From a checkpoint of a small transformer trained on Wikipedia.
Architecture: rotary positions, no biases in attention or MLP, untied embeddings.
MLP neurons of a small language model. Each row is named by its layer, matrix (gate and up: input weights; down: output weights) and neuron, and shows model dimensions 0-95. Each number is 128 + 32 x the weight over its row's rms, rounded and kept within 0 to 255. Numbers have three digits each. A neuron's up and down rows have the sign that makes its largest values positive.
Before each neuron's rows, "fires after" lists the tokens most often just before its 100 highest values on Wikipedia text that the model never trained on. A number after a token or word is its count.

fires after: "2" 64, "1" 33
L4.gate933:104129095142086099101163135113128184092110125129074133120155072145138100118086109094187125120117161145181134150147148152153132097131111110122116166085143128093165044142155095117086132111085126111161093127149160139101117094190125091110156148115126132098093129103107113079115161086162128206
L4.up933:121088137123121141170155152103133142125154143083101151157151084141106129112153087122117142144124219116139112174105130179097124131116157168136147140108167114084110056149154065132119052147123091159075075140091179075167143080173130105086069178094170117117127144084099152132121135116128093075
L4.down933:092197121138084127134135099144070125169099133097045150115072082066130108108130125115166094088061136114144164167138097062102079052088125214130170119112160142152213150147156148123085163173088137121141129127143152138116094098147110084160143123126107094089133156083102158185133104159186138107

fires after: " S" 26, " | S" 7, "-s" 6, "S" 6, " s" 5, " T" 4
L2.gate918:176128162148086167133085120125133125119115151101142105085085153126177126141112140108090154123162083142114108145151129093164138145061108195105174109176093091147121106148165178061113121143077166129089167075134147109165113206142094174149093134135148123154148152100139136144118114103112110113
L2.up918:159133136159132143088111055120122131153154084115092098084123145137151172113150143143068131161114039131144056128147111088091134131079140161147152105177101075219131090126113130138135122114086106156119136122138125126173178159047069124166088132171163108137153186118117168064166112095099118120
L2.down918:189127130075055158060088125120129118103119122139145042169195173117098105073122100116120121133122097105103190137097106136092161158112142134118121099085136141153176114138140051082133062089094112069133129083054120100138114103147138117121162117148122060082115114199132138141133159206179083126

fires after: "\n\n" 33, "\n" 23
L4.gate272:117119119130087130118097128117095124125110096126178107147143128109114150062103049088074105137118093158091149037099082151113102159134087090170107130113126099084148161093052123063085183113114128116085085122104107145163171130170097122128141155102180044110038096139156059074116095115139147126
L4.up272:125158154083172149114108165122107085107109036202119123088175165148125131108048108144142081156098078133120135110111109138160087153142185186100101150114096151133135091109100059101153108106148082150146124154182126145103193117126149084143096131125133132109131110199132086080092063110124079131
L4.down272:158142109137104057079037148159102136118099118113104129132187175130113135097106042133174117153104044168063131079148058141151121166097140106139134152063131147112151151173056076117142133145102161090099089164146112114186128174095160115156139121099237080105082124137150051094144114179129130185

fires after: "1" 41, "2" 21, " For" 4
L6.gate945:138143123065088147158070124175175179091156111165188118144096138178039142136117148150121147105087121134155171118119127176155148102139109091079142164138128139108175161118098129078163124064162130164100120130153065154084140125094112172119160189133158150076077105089117134144096129096070164152
L6.up945:109125140155110163087099103153113172147121125118151187147157163044139176117138065153161121115172106115084132111159167149092116074130100129137113144094124125155119160077137160127080097122085137078110106153096112170148165091202125107112161157092110105171110180159138116083176182094083072106
L6.down945:117132111183122094109088129024146155128177152127118162108137057133144123166128089134142147127130137152117129124117145184113103141116161182118094110167116118121103118068129099172067127105124143155107117148116120136144209190145105177094106089142139141138152056147115113110156188121101094111

fires after: " F" 22, "f" 13, " f" 6, "-m" 5, "- F" 5
L4.gate545:157116138152098165113132133150071105154180167169131135103125141153131133094125036145153146145087137152075113072125134100118111097142125134102164115080130131091080126117100116147129094078112129133109119125131210148110140119127107151165136065099124121074113129103157112136115143131154177107
L4.up545:129130132129127204118110107183161146174113119082078118062119168125078129140157114121122151141162149140134072130126126123098102131087132113129108171160142101140106113133082136140166135157128189103126093137102136085166059077097139157140107101142124104179079125154102123122180135133178179096
L4.down545:052113167155118171145125177196103184136120128117125118148180103108121151065157173160122156093114181151162124114099124143122098194080146094147119074103126191178102122129135200122083155182149123191143117117149149079238134098132125187137147174183110095118133136122117113149127104120102143082

fires after: "1" 85, "2" 11
L4.gate494:158140195124054103087101136116108091149155113168149143129169148139126105126147101109117109110095166084099139127119178092128086161123090153118161148120169169132103137091078125106109091072138175142107132124122145123154138108081175145091113178093167092096124140085155127081129184142115062096
L4.up494:151109147205094144128097128123120153075126116170139168099110122144077116117100151084187113113005171167149102123115106114153132099110141158140171145137147152126130116129149109148127059121102150043076099085122167123143143152092165148038126140112115074112098138089130137038147094172124101091
L4.down494:061099124139102112114138083029080138091093118192151174104098115116105181112132148106185139136111102140094170081143101139080060103148154106148186114069098190158149112126104154145088109082081134055128159108124146076133118141160120185114097196072080122091150082148174186099135160112099085177

fires after: "\n\n" 80
L2.gate973:129074156108103161106104152085143118097091122143151100111147142095148113116153172171121192107076083153093160142139111146103097149204167136100178179130119146134121110113073172139177095103155173128155149118150126139174144189149124146111163148106105106178131143136127183136111173085090145082
L2.up973:196141116116120141169120145158103110129101107136122140108153157114150148165174107134194120133124098141099155128095181120137128091154131123117163165152142060150029140116172153176133087097137074072168093125109131181169107109092103065113183169131154119182163132158140071119165121128108193074
L2.down973:143108066144096144177155213045134113135055156134159113109191154101192150145160163143169083146146107132109168114085103113124125159136099113105158099141115120190073074143060122169176098110125121113139156115053166172189132106119128168102154112141128164203200131103115116135182146139127145041

fires after: "\n\n" 83, "\n" 5, "==" 4
L4.gate424:062129156060160164146109153097165102107088090190152135183117215064159141090184152133146157204145132127137099138179165112086106139154125122130118140111109172143117161151154092111115117183082124114134101098131133160130107150124059152132177140183105094160126090125170138148163176100114128117
L4.up424:119117123075092104101148132125141114111141065142202111173120111104168140126140119122113179101102186121089102177108145146127135171069122183110103174082184128160133161106135062116150124144086164145151129097126102139121078162036166117131109142102120127103146098153076163142164147125080128121
L4.down424:124125106086112120164140116070096095116122153123186108146112169094196138121156108080186168189117134071083129159088178073143083118122080110093089192157091120189173154141147150097093146172124166167149105079087127172067175156109136093148094152165114081126099090138119069128138149118163164153

fires after: " sh" 18, " Sh" 15, " s" 12, " | Sh" 7, " A" 6
L2.gate892:158097128127112080143136049130142153148130092097124178124118170111110107114114092125146137128111113191119081112118098112205152157144109153139173122115105112150191117114156178112141114092125183163108104117119164089136143074182169146132105199112162101112160110191125133091138103201128082150
L2.up892:136141144120173097095119161076108125137086079157156151151140148169179103078127096081166162137100083170097121166107060058116164120156138113105096143088155088088204120146118157140084108155108175154097121047110140144148132097148138156143126101150142103153148133170124138063173143151125117157
L2.down892:108120129183082097156125093109109102142092184135195117083147145148142141176200093115106134111105139142121112079181113154098117144129124117140101130070137171131161128090058129069137128133168122122146100172144099133082124114138212172139123153169126127091082110165130149094115125143125113162

fires after: "ch" 19, " Ch" 11, " sh" 10, " | Sh" 6, "ish" 5
L2.gate425:175108117176165109118149161089108128118127137109214116147123139111139123079104153164169100166095145146158099121128100208144156120129114108145145130127079120144136132133164134106135125175141091106100115072060189120155170098116072128100145109122085155124120073137166125099074104168100171073
L2.up425:133176131174134165169139119097068153088134137166126186228102133177112120101133145132179094136105114091197101086142173124128137176132168185104132150128108115112096103125111110141070093148127159138120127102146094125144134134105141108130093113139137096213173080183130132109134159147169121153
L2.down425:133132138160137180116136150150085149145116165173147162152089145122113043164101145153136106130138124084163113117103141085118116162079130120130103131146115121161147124097110141130108130083094178112108125094209126090132077121143176148136146175201147104141123146165082106122187105105161114103

fires after: "\n" 30, "." 19, "| " 8
L4.gate77:089149119091089162108145103188145119148108147135126092164163135115115179067124136116099069096139135104132141123124099062164105220167079123121114121124105102122174147122153126163117089083160127075152089143206167148145068139124176140089119142122143144086136169168177100109148080121102091090
L4.up77:148145167146137106133182151173097146122117127176140119135116109180146145133139093101100092204135081131114122122075123094148128154139131100141134145091076080111101091143116062104116088073101128076110083099119210173140094137092166146101076137093130112075105180106189154110151096089121058092
L4.down77:092155106118090098162115153167093099080106108143165114160142096111143101070120088181097093108069206075061186118052125116183163113082106127160216141110154135132157184079155131059114105149132154144105095168163211178103091138102155119104176118133148094104131139128180109190099119206111105152

fires after: "\n" 33, "-" 16, " \"" 10, " form" 8, " '" 6, " " 5
L2.gate530:103175167161143120081126141140162130121152123091106142138108135111099135101125161137140152101112104133127138157151189121112044117173141132193118065089131128148129120186148097214141105058122174157122149081154197130148133099096109132076116126167066140158059097081182114087077164108076128115
L2.up530:154166127128104078083131109176134064106150095078124126083111197116074075112100143140173109117103167146170145130125182132093108149175221149091129082145126101110107132156112121219131099061148156097120146117129101127130130126171114209098104157142134093142153091131129081093103106113100076101
L2.down530:146167158185131133124101176121115179118148118131123147152085183068115081139155123107094105157089135114151145094158159131125091107145161155181146156115110138131115111142086156180114147156146136108156119117117113111112126142128049100180099152149119123096132122137105184022179125099096139153

fires after: " cl" 14, " p" 13, "P" 9, " Sc" 6, "iv" 6, " sl" 5
L2.gate1118:160143131099138175131127135154176167136166155144142172146143119121166136129096127089139145109138141096175109074142118132123144147168094056119150162133122119168134097134109141174099057127153141168166102125151119137162069123108131140140178121090120123152106133169087168102089208107114108085
L2.up1118:132122174108121169136144168104116155136109104133149220118126064108158167107123149105135099089143100086127134089130114143101159101080164115121173105174108113195119132074179191143088115138153127145133113085116075094163086160110099157117120144118127148117085145125033109089094109134066069095
L2.down1118:105140099096093134184139107103147119113148187151120124138116177163107092132170136139164113150152127161130101099069107157116129097198148129139122110073120086128119108138081136131187112103100074113132122120146149113165095147134106120127141120163138133102192122106148173169174156128167170139

fires after: " (" 18, " \"" 17, "\n\n" 8, "i (" 7, " '" 7, "\n" 5
L2.gate924:151152130103115159151131156125128138137090121138093138124132129127116076139144074144072128153154128120182135065113134126137166159127191153132113125128165149133127162094143171118136086086135180000147125173132083188126069136177126096095066117097154145096102152185132140128201114181098131074
L2.up924:161131153153152123157093184161131105114139072076172152127178147099100156149131176118172116083113120096123142157161103114165164159140080144111117083107107158092169129149128138130147149157090167126068132123135196076119185174186089065147162156182183087117088164159105077186175133160143135138
L2.down924:103091075084161170154107176101122135129151130162160146125102119116140127129090159158137065095125109113121178156151122109078123120124080111144114174088083152082126139122067096196127160149107099075163131099108160112177188189049158155156089078135176114103121111076134102083111121120161098118

fires after: "\n" 64, "\n\n" 34
L4.gate709:132172164128113169134160070178090181144102168139138125076109128141116168115107163128134127169160042128128164139146115104120113161144149122182120151166073154133097112134147091182093192133140153153175180152144173166159101174151132164138174105111100050125100127147086133115158135109090159076
L4.up709:130144150139119192103143096128143110117155119158175138149140148044067108098134095149215089154122088135109127131101101149193079112123120149117105151165112126129056156151093117139063110141197115108104115096109098093150145087133163097154120179115124071086107055163157145170170068140136096157
L4.down709:140156119103154118125195132142116133165157175147115090095171137159144143068087152067155089126168103136157089113151140135127098125145165116178101116149104161151091121087105084194138130139132157146160173183166175137132090124130116184127129168161145054129146102110125127122103130128160211116

fires after: "\n\n" 41, " est" 4, " Ch" 4, "\n" 4, "an" 4
L4.gate60:152091106077158155134090158154133153142138163121149127140088138091080127098158178178139109117099080117183138167138174132097137169110057157101112099106134104133166100128083099050193091085118116124159101100159199149129206158132158185145129161091144117165116116107140114115166128170162103121
L4.up60:125146126144141091157168073070112121187169122093111117146092195177132197132144142107117141112119136100114094088091128166076166131134136148103156137161114121134135179116115153134154088083193126099120110109079135107087174091139129139093181156119121101136146110093124099183088191100090125077
L4.down60:130115071186149118147144147082107119174115184131156132111074162136179137145191123103133137188138151130144170139138122122057119148133145097134119142183092101145122130125175147157146128161162204169194160079129090163123089146134208148178159150096102100127083155099144113154113147074113143161

fires after: "M" 27, " m" 10, "em" 9, " M" 8, " | M" 7, " \"M" 6
L2.gate690:163124141068121149150206141229149131114048103124044082101127130162139109044162152109113144146134127121126109111167138133073156178127165096136114183184126076144178071137096133086106158036180153158084109117103124144146078169075127131109125066160180063112122153102153175114135118132105124158
L2.up690:157131101138162164130098123124134168109086152140110126113165140121092127067135111171082105119140111166177137149111100156100133162063155153113149124139175100133155119065061209088133145077138187185072083075140181077103130125139165163146149101120124127179109149106122123090114082089136157112
L2.down690:114112094061127136146165104205129112115074146109071156072140091150161187110158084107074148125153100208119153112142080150123138146114184149122159156138144111124140110099128074104106089084210106176137145095102102122101077177123097113075165088137114109091137165140163100145183116166084147091

fires after: "2" 58, "1" 4
L4.gate770:129158128108101095170152132185121182109085081147087126126135116089170108155085132076142137099099129113148085121115144072150125172090121153098125124094106126121189109177197121173123114123152159075152138114138218095132064128159142142199144109143072096115115126119146170171173156062184128115
L4.up770:116124122154108176119106137115159149174140078189090122087119133155115103085153048138139164148134132075128107156114122093126098115108124142089165124149135145204057109117133113102130132129141082118148156130166130133152184090101117081113086146190192161128176145106169095155053133127155230110
L4.down770:137131105125102108130162161079137109084023125139128085143103137131169120142116144084171121145103076130164139143069143097139115085165112144107111180136127132147130177122152131145149108128141139013154122118139123132135113173140168139128137076111191077119201117123105178137175128131121126201

fires after: " L" 18, " (L" 13, "- R" 11, " St" 6, " H" 4, " W" 4
L2.gate831:102138135147167095063112089105136121129132169151126137125119107112113136125108112148104132170118163130180140133124142185148115128151146121147096105105170082186079108073112147096096138113103173129013159122155099055160081126108123183126119183105102109104152123136130148110056161129152155096
L2.up831:080127159135091130073060185137093123130125132150083123116160170175132166113126173132147116114127159162156137165142141147061107098132112156106117110185175068195087098161131112116202103100140080136109138137102123093175139145133153154123099158128025125128136137128119094074131107140173136185
L2.down831:124138146175195059099151172114170203154142083160140047085196093131113083172098211148117140104127166147087078139122149144056134097143096122124123182065181111099178123080078170120133163118145122185105155179087138168127183148143133127136144155152135055156125126095108145061088129099185099146

fires after: "1" 57, " Ro" 6
L2.gate31:058137116098105163186074157103148136029159093097099094109036086092121100143152183133083110141124133118124157119171144154179089117130114102108087099123156137166118104125139107090146171137117142179078147101175136103102185156101146201169128136108175188081127112183155109049104075088166134137
L2.up31:125121099113129095125078132118074124154100212151104117136131107131135093111098104087111109130164133195132138115036127139133179128146089129132175155156161146154125108193147099149130116129092122138157108110146110173101160178138130074100080192099131170113121120100142136150104148112139108153
L2.down31:108110165146096211161097144125160120068167121113117102106060123157112122094177113136054162201162180132092137161180186155140084126133159168092105164123080125164126129074169121124166132131177137189108131119122138191162133095103183154111113115141111126143157125092197129120075121151186098117

fires after: "." 33, "1" 8, "0" 7, " made" 5, "3" 4, "2" 4
L6.gate862:158148103122110122135130176152090107116074118086122160108146100141102144144094117110042137125126140098154133087112132107164085141194052109205115112086114107088155155153124137148136091130082140154096121147111127132119075166116192127125110078128115128129070134151124062065134111098064094124
L6.up862:131141142096134089149149136116093210101146124161101116175150062118106046139144109124175080104150152171106108206132149089119141151144136139210144139135137137048126155105172115151124077192140140148132146139088155108093162145143140145121121182098154148081128147191130129114205167142140114113
L6.down862:093121135169157144147107154180133120120185169122095161176134097108165096142128113109081084130092121135122137112121118165144168102153091137160124066108192103086162144073108088129141090092119124143129137129125150164089210093119069088141108067115167114140177090116108123116090109172168126162

fires after: "1" 28, "2" 23, "–" 15, "-" 13, "0" 4
L5.gate522:150088155081128092131123113167121181092177137088109123166164182094083109121122120136169170069099111065128113090150099097163157087089074107137147117093110101068182167162109117115119140096160126148183083120100091133032116145074106105115096175135100068133081092111168138095122141120113113084
L5.up522:140070178158152134141085129131129148120123096110086120140089153090103090116128121104129108142131139176145116109126086101099047103091137109159143138144107176131094134181128136166092136139115086149094110145109118113155102172159131074110119120126173156104142128160087159181145148165124111102
L5.down522:139136130155143134117132088124151188165131122165122117161147118078114107149100134073161087153140136138140101156129178197126172120127100134134162137137070156114106139107121174166126116142131169118139103094164150113115137115142176159137115068133125094135183082098118129153107176115140098115

fires after: "–" 71, "-" 4, "2" 4, "023" 4
L5.gate992:102122139128121124164141141206138125139149179128135110102155143161117242089128113138159113110126129098215116121118124138106145139095142109148140097117206175155106151097104122115147144155163116128087102147109088093145148008114138118153164168094111147129142152120109092116193086080142124144
L5.up992:085119151157114100161108151131107058090086157121085114089140057116157168176111140177116103131133120122140142105073111153145179117140145097177157141151123154113116102146099176125159130140059166126132107141133150083133141004153122156135209161137094154147141122119141121156148139096099118125
L5.down992:097137147138134102182134084100108130143123126120124171142064119091198142115091081092120160148118142119165159059190057105045159107148131121115153181119139162171111137111190142115140134175082169152109140139168167127156113076175159149078066139139141138186160101121104123104135124116073140110

fires after: "1" 45, "2" 24
L4.gate1141:141144155132138130103181169078150127096138126197105099208124160176117133135140109133188147117043125117116165076078152135130117107101116123146139136080190086093145076130183065123070089068103122098132183133117119164169068101069149148164126151176113104126151183176052145170103198125116029119
L4.up1141:190152134191154122101130165124121110186159142174084067109067123039161097145134145079126124090117115070123203134142145101117079155211100167138133144112100152106077160135144113119099142157137122142172103107134150154118124178126160102121144157134124087108090122205161103128154161144113108130
L4.down1141:110081156140155190068110123115139101107090111096186137165132028061129102122103100166115128185078153104133145088129138122061104108125084106131176174150109184132111148146134096191132136148083129151144139109142135079173125147127128108137093083136058119137116137145152121127141199129122110147

fires after: " s" 33, " a" 7, " S" 6, " p" 4
L2.gate986:157109125112138051121138096162170185103195130159102079114130136119111128099136168127094051129165105140126126079108159190102078114110140055043133115184147147164156133112148156101107117130111085161132161150077113147128104156103170159047149160147138079181142111153083123158131138149142106087
L2.up986:172179137195104124166073135165098111138138168156126056152151171148119120128116147059101111122140187170112154104071168163056123149103093172082082103154136071119119156155123111096066160097125155083125114128088108081124116107090147149096148143156129151145140087132160163109135106137172111136
L2.down986:161108078138111127152102167056158139131081106146122078082185132129158162158133161119129117116131128132141166109088210136099094123098152158178114177155132073119136182152123147086090121125116149099110174172093096092130140126138215170138185066112172145151137053164134164150153162134091095091

fires after: "\n" 27, "|" 21, " –" 6, "1" 5, "3" 4, "." 4
L2.gate1136:117161242108066215118182135173127161089144127116175137161156119168125092171085092129135155152067119129144136155124087144095031153082165122206104092096113136111143130124118190089123125071105168089110149149070133132168128168139125147116155139102144121169132136180167112117155120109146158100
L2.up1136:147166137174103085164152091210106162091078139202160118122069164176136124105096072184115127139088161171144105135090126120126114188146121163132113139065142147187125130170130137097087167154132093112106144130135132185143134173122094147099101136100145144101105176127171144128127122137123112120
L2.down1136:120126144104117119185181120073130128134126082147117091103121191085155123134058109123208132164131114091116173072147137115128155140166133150072151158121085115204124152161128126165144154160186178115110091092168146178080105132096079114123178112063128186084143148146134083151083198097129192146

fires after: "\n\n" 49, " $" 4
L6.gate1111:142114098128112175111141126133128139108090155083158139121112101112111107170171126106124154129106171053094155168113147186102077174141038102125112165125128088119119151132121143095163109114146129147114151110085131073089164109116070156146133061095121101124104101172161170149136079118138121178
L6.up1111:176136116100145129147129141117096140162129140086160138159090084132089136121126119081180132166158159084174153086096130114085122095120151105130123139046146152157134137156211110137119099165166087114073079165113118108147161069125118149080133113151104145125199107175182150125129108135137163138
L6.down1111:163112110111103157094144104094136083158124134145167140124158128108109129126113136092169121103184143174073087133150117103127122105108140088155131115104126160109085161218153119123165116078126157168180091105095107107165136111143150161091072075146086181084153123071166108124126192123129132141

fires after: "1" 34, "2" 24
L2.gate330:110088044116145055126096167122100183124075132127175115113103066102149176136144156118182050101193134095145184166149126146107094157193090100129102093077046104107114122107136175137140127117113142112094065169102148114125162106154115109162154176117147113129109154152174126106085130092123128101
L2.up330:101115142195159150129126075148098147163149090103132157118129152158125091121133120091121129136098129104119154137128117145091104113150076157147183161102146099168146120131145112086036120134124070129159090149107157141099141112136134138105085125110120180084154125139137088088066091058103129149
L2.down330:115113138187106160117087162089104178078122121105157158157129076163117141156120109129134114159148083124088122163128111076146082083115133147116162174142163091092185088107117149131117128177142136076044145179182127172147175112159177137192098112151093149114141108166140177098103136154129118134

fires after: "14" 14, "22" 11, "21" 9, "op" 7, "10" 5, "mi" 4
L2.gate837:140088084134136123098148189109102130137147094119078105130121090149070166119148079122156137113152159072126094139113126115153093158120078094100113128125130123105120090147122165162107141120102092172118157177107140143138082143122180134122134154099063122075089184130126093170111119110077168111
L2.up837:141124069110091136129094087100152153061086146089013153109139067113152162138179143082172111088112134154080138160208106172105141142102107120107086190101092133108183128160120151117142148111115148177132102144098101147109123169124163135105144110122164134136142154087159139123130152140085070114
L2.down837:120138103101127104130150115136139043107161065156134101164158109172139101191106149141106108093151205184079107126109115147111166146114109125131066119088102105193135150121098082120200158119136138138138118143117104161091110117151104151146086159157137119129137144128098108114171100076121121115

fires after: " S" 18, " E" 9, " s" 8, " t" 7, " l" 6, " re" 6
L2.gate1186:077144176097174103147105131148146066138105074155192122121100106072118121139139126046053135132128111133164142127085126078168170130140092129109113146185107089143085141099134115100073123115083142126113131105126099144120118123111167104143129115111147102093093093101116136138133099109170078171
L2.up1186:112163158153120139146092113109122071043148160127056151101192119073136042104143092140125090142104097134094200117101152106119120146116093117103130111169068148111119106089157162123122188163081182084104136148103205100144140145139163129140157108146173125118129139170117190102117139214176062136
L2.down1186:137120137136099048114160124124181142139118149106133079148142160140114069196094125147172122124148160123120126094098147088098122096081097111176098161090127077089132107180131117100172127127090145166112119086152150091166143168081112155137108128063128120127141111132144101141103202116126142182

fires after: "–" 23, "-" 14, " (" 10, " b" 5, " – " 4, " |" 4
L5.gate1120:178160205118196128127118151121133120114141151177047149144207176162120066113151132105060181153180090081143110145182075117185125160116147131129113163135149139162122139175159095087166145163101124135127116095167160116082090137137134140120145146150065129109154165134123133124124147154146067163
L5.up1120:132089087122137137103116134140103101120140127121055130140159182134158103123097125103091162114158175120083140168141156121124162163151124148153167150103147114110166183146095148072116152062121097105094180140141163141146097108129135077172128037135097096065137151105114180120180132156083104105
L5.down1120:142106153152159153150095120078171151130132115156140115190067172076146227082115129136109133132096145140124152129123146071080095149124107083112127155112138113117101123122140122165209088174160115143148160165205051178150130090097109108122137136136054096124069164089133181109104132071106108101

fires after: "\n" 25, "1" 10, " (" 7, " m" 6, "M" 5
L2.gate495:150175128162150133131130198192072117152100143112074120096095163123106110137110156083167160156133141141165146147149104110092190156138160096085127180182185118165148170142144098153127156091104102113095078151206052077158166134116084142143078173126146143120169109123107052150212113115171121146
L2.up495:161102109152153143089091089106118139099087116134163181143114162179141148128134153169176225122124111110144077132150150128087132123100096150152142115151082131146177094085180064121073155158049145128118142095113130151033143110058152131134125084076148124113143095169137150141185074097124128173
L2.down495:126104089144078109105153108106177116136155139150112154155122136148106153176168157128131086107156075131165139157144168109088152196157116077114172145121126105103083142136114098115075142165125078127149117114099164170165169142080116045104198138118143167118103111147117174157187191142161088082

fires after: " F" 30, " W" 11, " f" 6, " B" 5, "F" 4, " | W" 4
L2.gate1146:177093101154100148156116161139084031148133151133171101109149140105064131137153095093179179198113160113170101106130107103159074155170103119143105148158133135106143182107173126161137116052076199115150157129093203159103124080098157165152157146176070152160108160113095120147165139108159102127
L2.up1146:118138175108143102189123123114110109125094092123202108163088075057119143094154101149093170149158089137114105141168163188071091099086111129074142181149084112112101121138129056130107145113054114107149074119087116159154124113136117099198086110097175123116070098135130122143107157110151102176
L2.down1146:079098143143083112123080133142104095132137146074076127158183130087147119083156138098157143104080139134115159120059095107157061146109121163126117179067177180099128117145162103150109098114120141104113136100186108106130160121191081109151184072118116144149114127151150127172188108128157113111

fires after: " W" 17, " w" 12, "w" 11, " St" 6, " Ch" 5, " Queens" 4
L2.gate62:117163144161091095138148162202148098084131120131143110139090146149108094090145113146122231217153113109124112129157162172125161102125104139069142070074123164150090091061118138143130097108082145174119148140154077115126100104098150190165143158167109102134110158142121133124070161169101133174
L2.up62:096146173169122119140073164086195132121121184122154067112121100172160103144157161076092179158142128140120139116142110139153143111179121133154180097136131132130105121166185139144107119160098115080149130114200160098156107194121106134087130144147126108128184176136137112100101183122127163103
L2.down62:074111159137087123114101111096100048104169127158096107088149106135128158130104174116185169137115104116131184163084156131100130112140114158164172089084068125126126105050173105128121128196129110187154137139100142169164086145155130131097075080164091089146149173082147048156140081122116159186

fires after: "–" 35, ":" 30, "\n\n" 4, "-" 4
L5.gate663:170104096119184127158090165145082115148144155113164126093149106112117193098119072128114085166202152131126126127126107159154112151129132112149103110121105131071127192111126138116151113126133125128080142153141138132120120140078111154129101157132133111103149114122182124167155103104144147166
L5.up663:187162118150183133167135115137144126147141117123179118149095055123142153137111159124118113145113098129160118123119103169129161077077116121150105142081168138104152145136140136083123209151138146172115160131114111123118109117082144120126140140184091161146065095142155159109162088174076126167
L5.down663:108151158127083103199102093146142097142149133147081157117108152148159134175107103150118127108123119181193115144128123188151129180119144173090119114100098159164165142119092138123135159119091056165139085107151110152161176131203143117117146137060167120111099130126087116144157178125098148153

fires after: " " 18, " M" 12, "M" 7, " Y" 7, " h" 6, "0" 4
L2.gate1042:157082067111090113107130142173189087119104094135173175114125118108127134164161112157084165032088134179097132170115102118176117115167128156166076095182084117164115145161098159108094139093154145173094139149110157126138096104102123177137140133121178091107097117143197156070177109194146114114
L2.up1042:091100166122122139125135125100169135111138182147140108176136060123128140109113062179113096106115163166111120171079171143102135121117148122151111124082112092142160113202117127118099138122126144144100147135140177158175162150195095159173167126131142099161136158104134133145185149149175110102
L2.down1042:120095156155074081173143145138141071135165173122122156157138137065109092112137106056169103070072112124109158200101086095114163135160172140119135101129112123092157089134110101139142130051105151101140141138171150115099087106111116092118173174105138102144109122129079115166181108146088153080

fires after: "." 32, "-" 10, "\n\n" 8, "\n" 7, "," 5
L4.gate538:113188069173105112092115087121127149128169110137143137159132181077088145063095093100154170073132167121110088146171083158133101207131098167061164109153119082200130118169084117137163148127153143142143077124169124152114136099089096170115100137134124160096123123144140099186122099139123078126
L4.up538:169181131126096067131147170136134122075138131146091143146097138115072084105120136119085112126105108098179168144133131124125143120172129152117135120150102096135170156103167055101088118167105146095106136121148089100154143119136047128101091136090157133126124110157105069122160143115165154101
L4.down538:193170125138093138143118146058109174105116145135141108129150192150117139126097102144093129109135075115146175094146135178123137099185142127078051139125114155189165187142172112082113146197131117079163100102193119129153126185148110127107102130207160144080131092147118145137141108119147126097

fires after: " " 26, " S" 11, " An" 6, " s" 6, "| S" 5, " gu" 5
L2.gate904:199098141124205128141122148171112147145160132176101177154142095145096168066095165038128093122132122168154117116111191165165090134121146127069133047125148128102149122164121112109123155107115121152132119091118161146141119129102173180153150120105147112111182145070133176213143140107131164105
L2.up904:136126146151135085110100147145110152160134093157093088167139134102115149092119120117108120085122152182127139083188161135139099123140100137116105143181094129100101113155123137105112117105113228131152102075148118113084104184083123185117106158059146115167162126137162119157121135144087117120
L2.down904:108051131169160146141078138069186124137139028058125186189167179121111043060137168135151122150115158120166141111157109112134167094106099147045131047125083144126093106164125095095087102095124143115132140103144088104138091091148144168153127174122130081117170135134137126168140146185100153095

fires after: "\n\n" 49, "\n" 18, "==" 9
L6.gate558:087145111141128134119129150188136141151110118141119131109133163122137091142130102154175063134124192118141144164122110132122107136142093137116135121117139080146170174095156179070157158113161166080076107121090143112162168148104134170110112113089051151121142115127103106157070095129146124105
L6.up558:138127159125118116156115106113137142096124136112158100182140106065104142083106152130099129121156108107136154141017109087123155138182044140122155148106138158100156118113173141088158129139068128114112114160099140163129140190181139175140153100117086121108119151119147109097161136137135124162
L6.down558:125104160141125108128095120101155144112156143168137134082134170063158108121121077158117116167101125130089133098122123104129168129076107124172117145139164122080163134155145122144169178110109145128116111128080147119183159146137111114156140113101058170176125078152129094113138164121091149099

fires after: " (" 23, " \"" 12, " " 10, " '" 5, "-" 5
L2.gate872:156155162114178116131091158166129141133092209086101158154105119196107121103066119152155107119161131133158045074084130100125134134146157132128114177103123099167124136053207133087153108119122075081123089149148108182120109100124093107101156091113134097151167091106147143132141139194049092153
L2.up872:128109115121152111126121187101108071113133166162102151121100166151136115175098142131075167096131114126147094124124113203109074125075113129129177175134117165115124123183113166118141129123131082148123102177126128139110137067100102110109153141142167145148120137078192122081223143163142122171
L2.down872:127121154108134139177169170118142190073175103174089157119120136044108106145175194099185161083118118112118152137129094125136135139098161096145101131150102109148105197165120108117170140134122079148090115036164074166146075113186149174088135088095117125108097111118053193086096114136104133165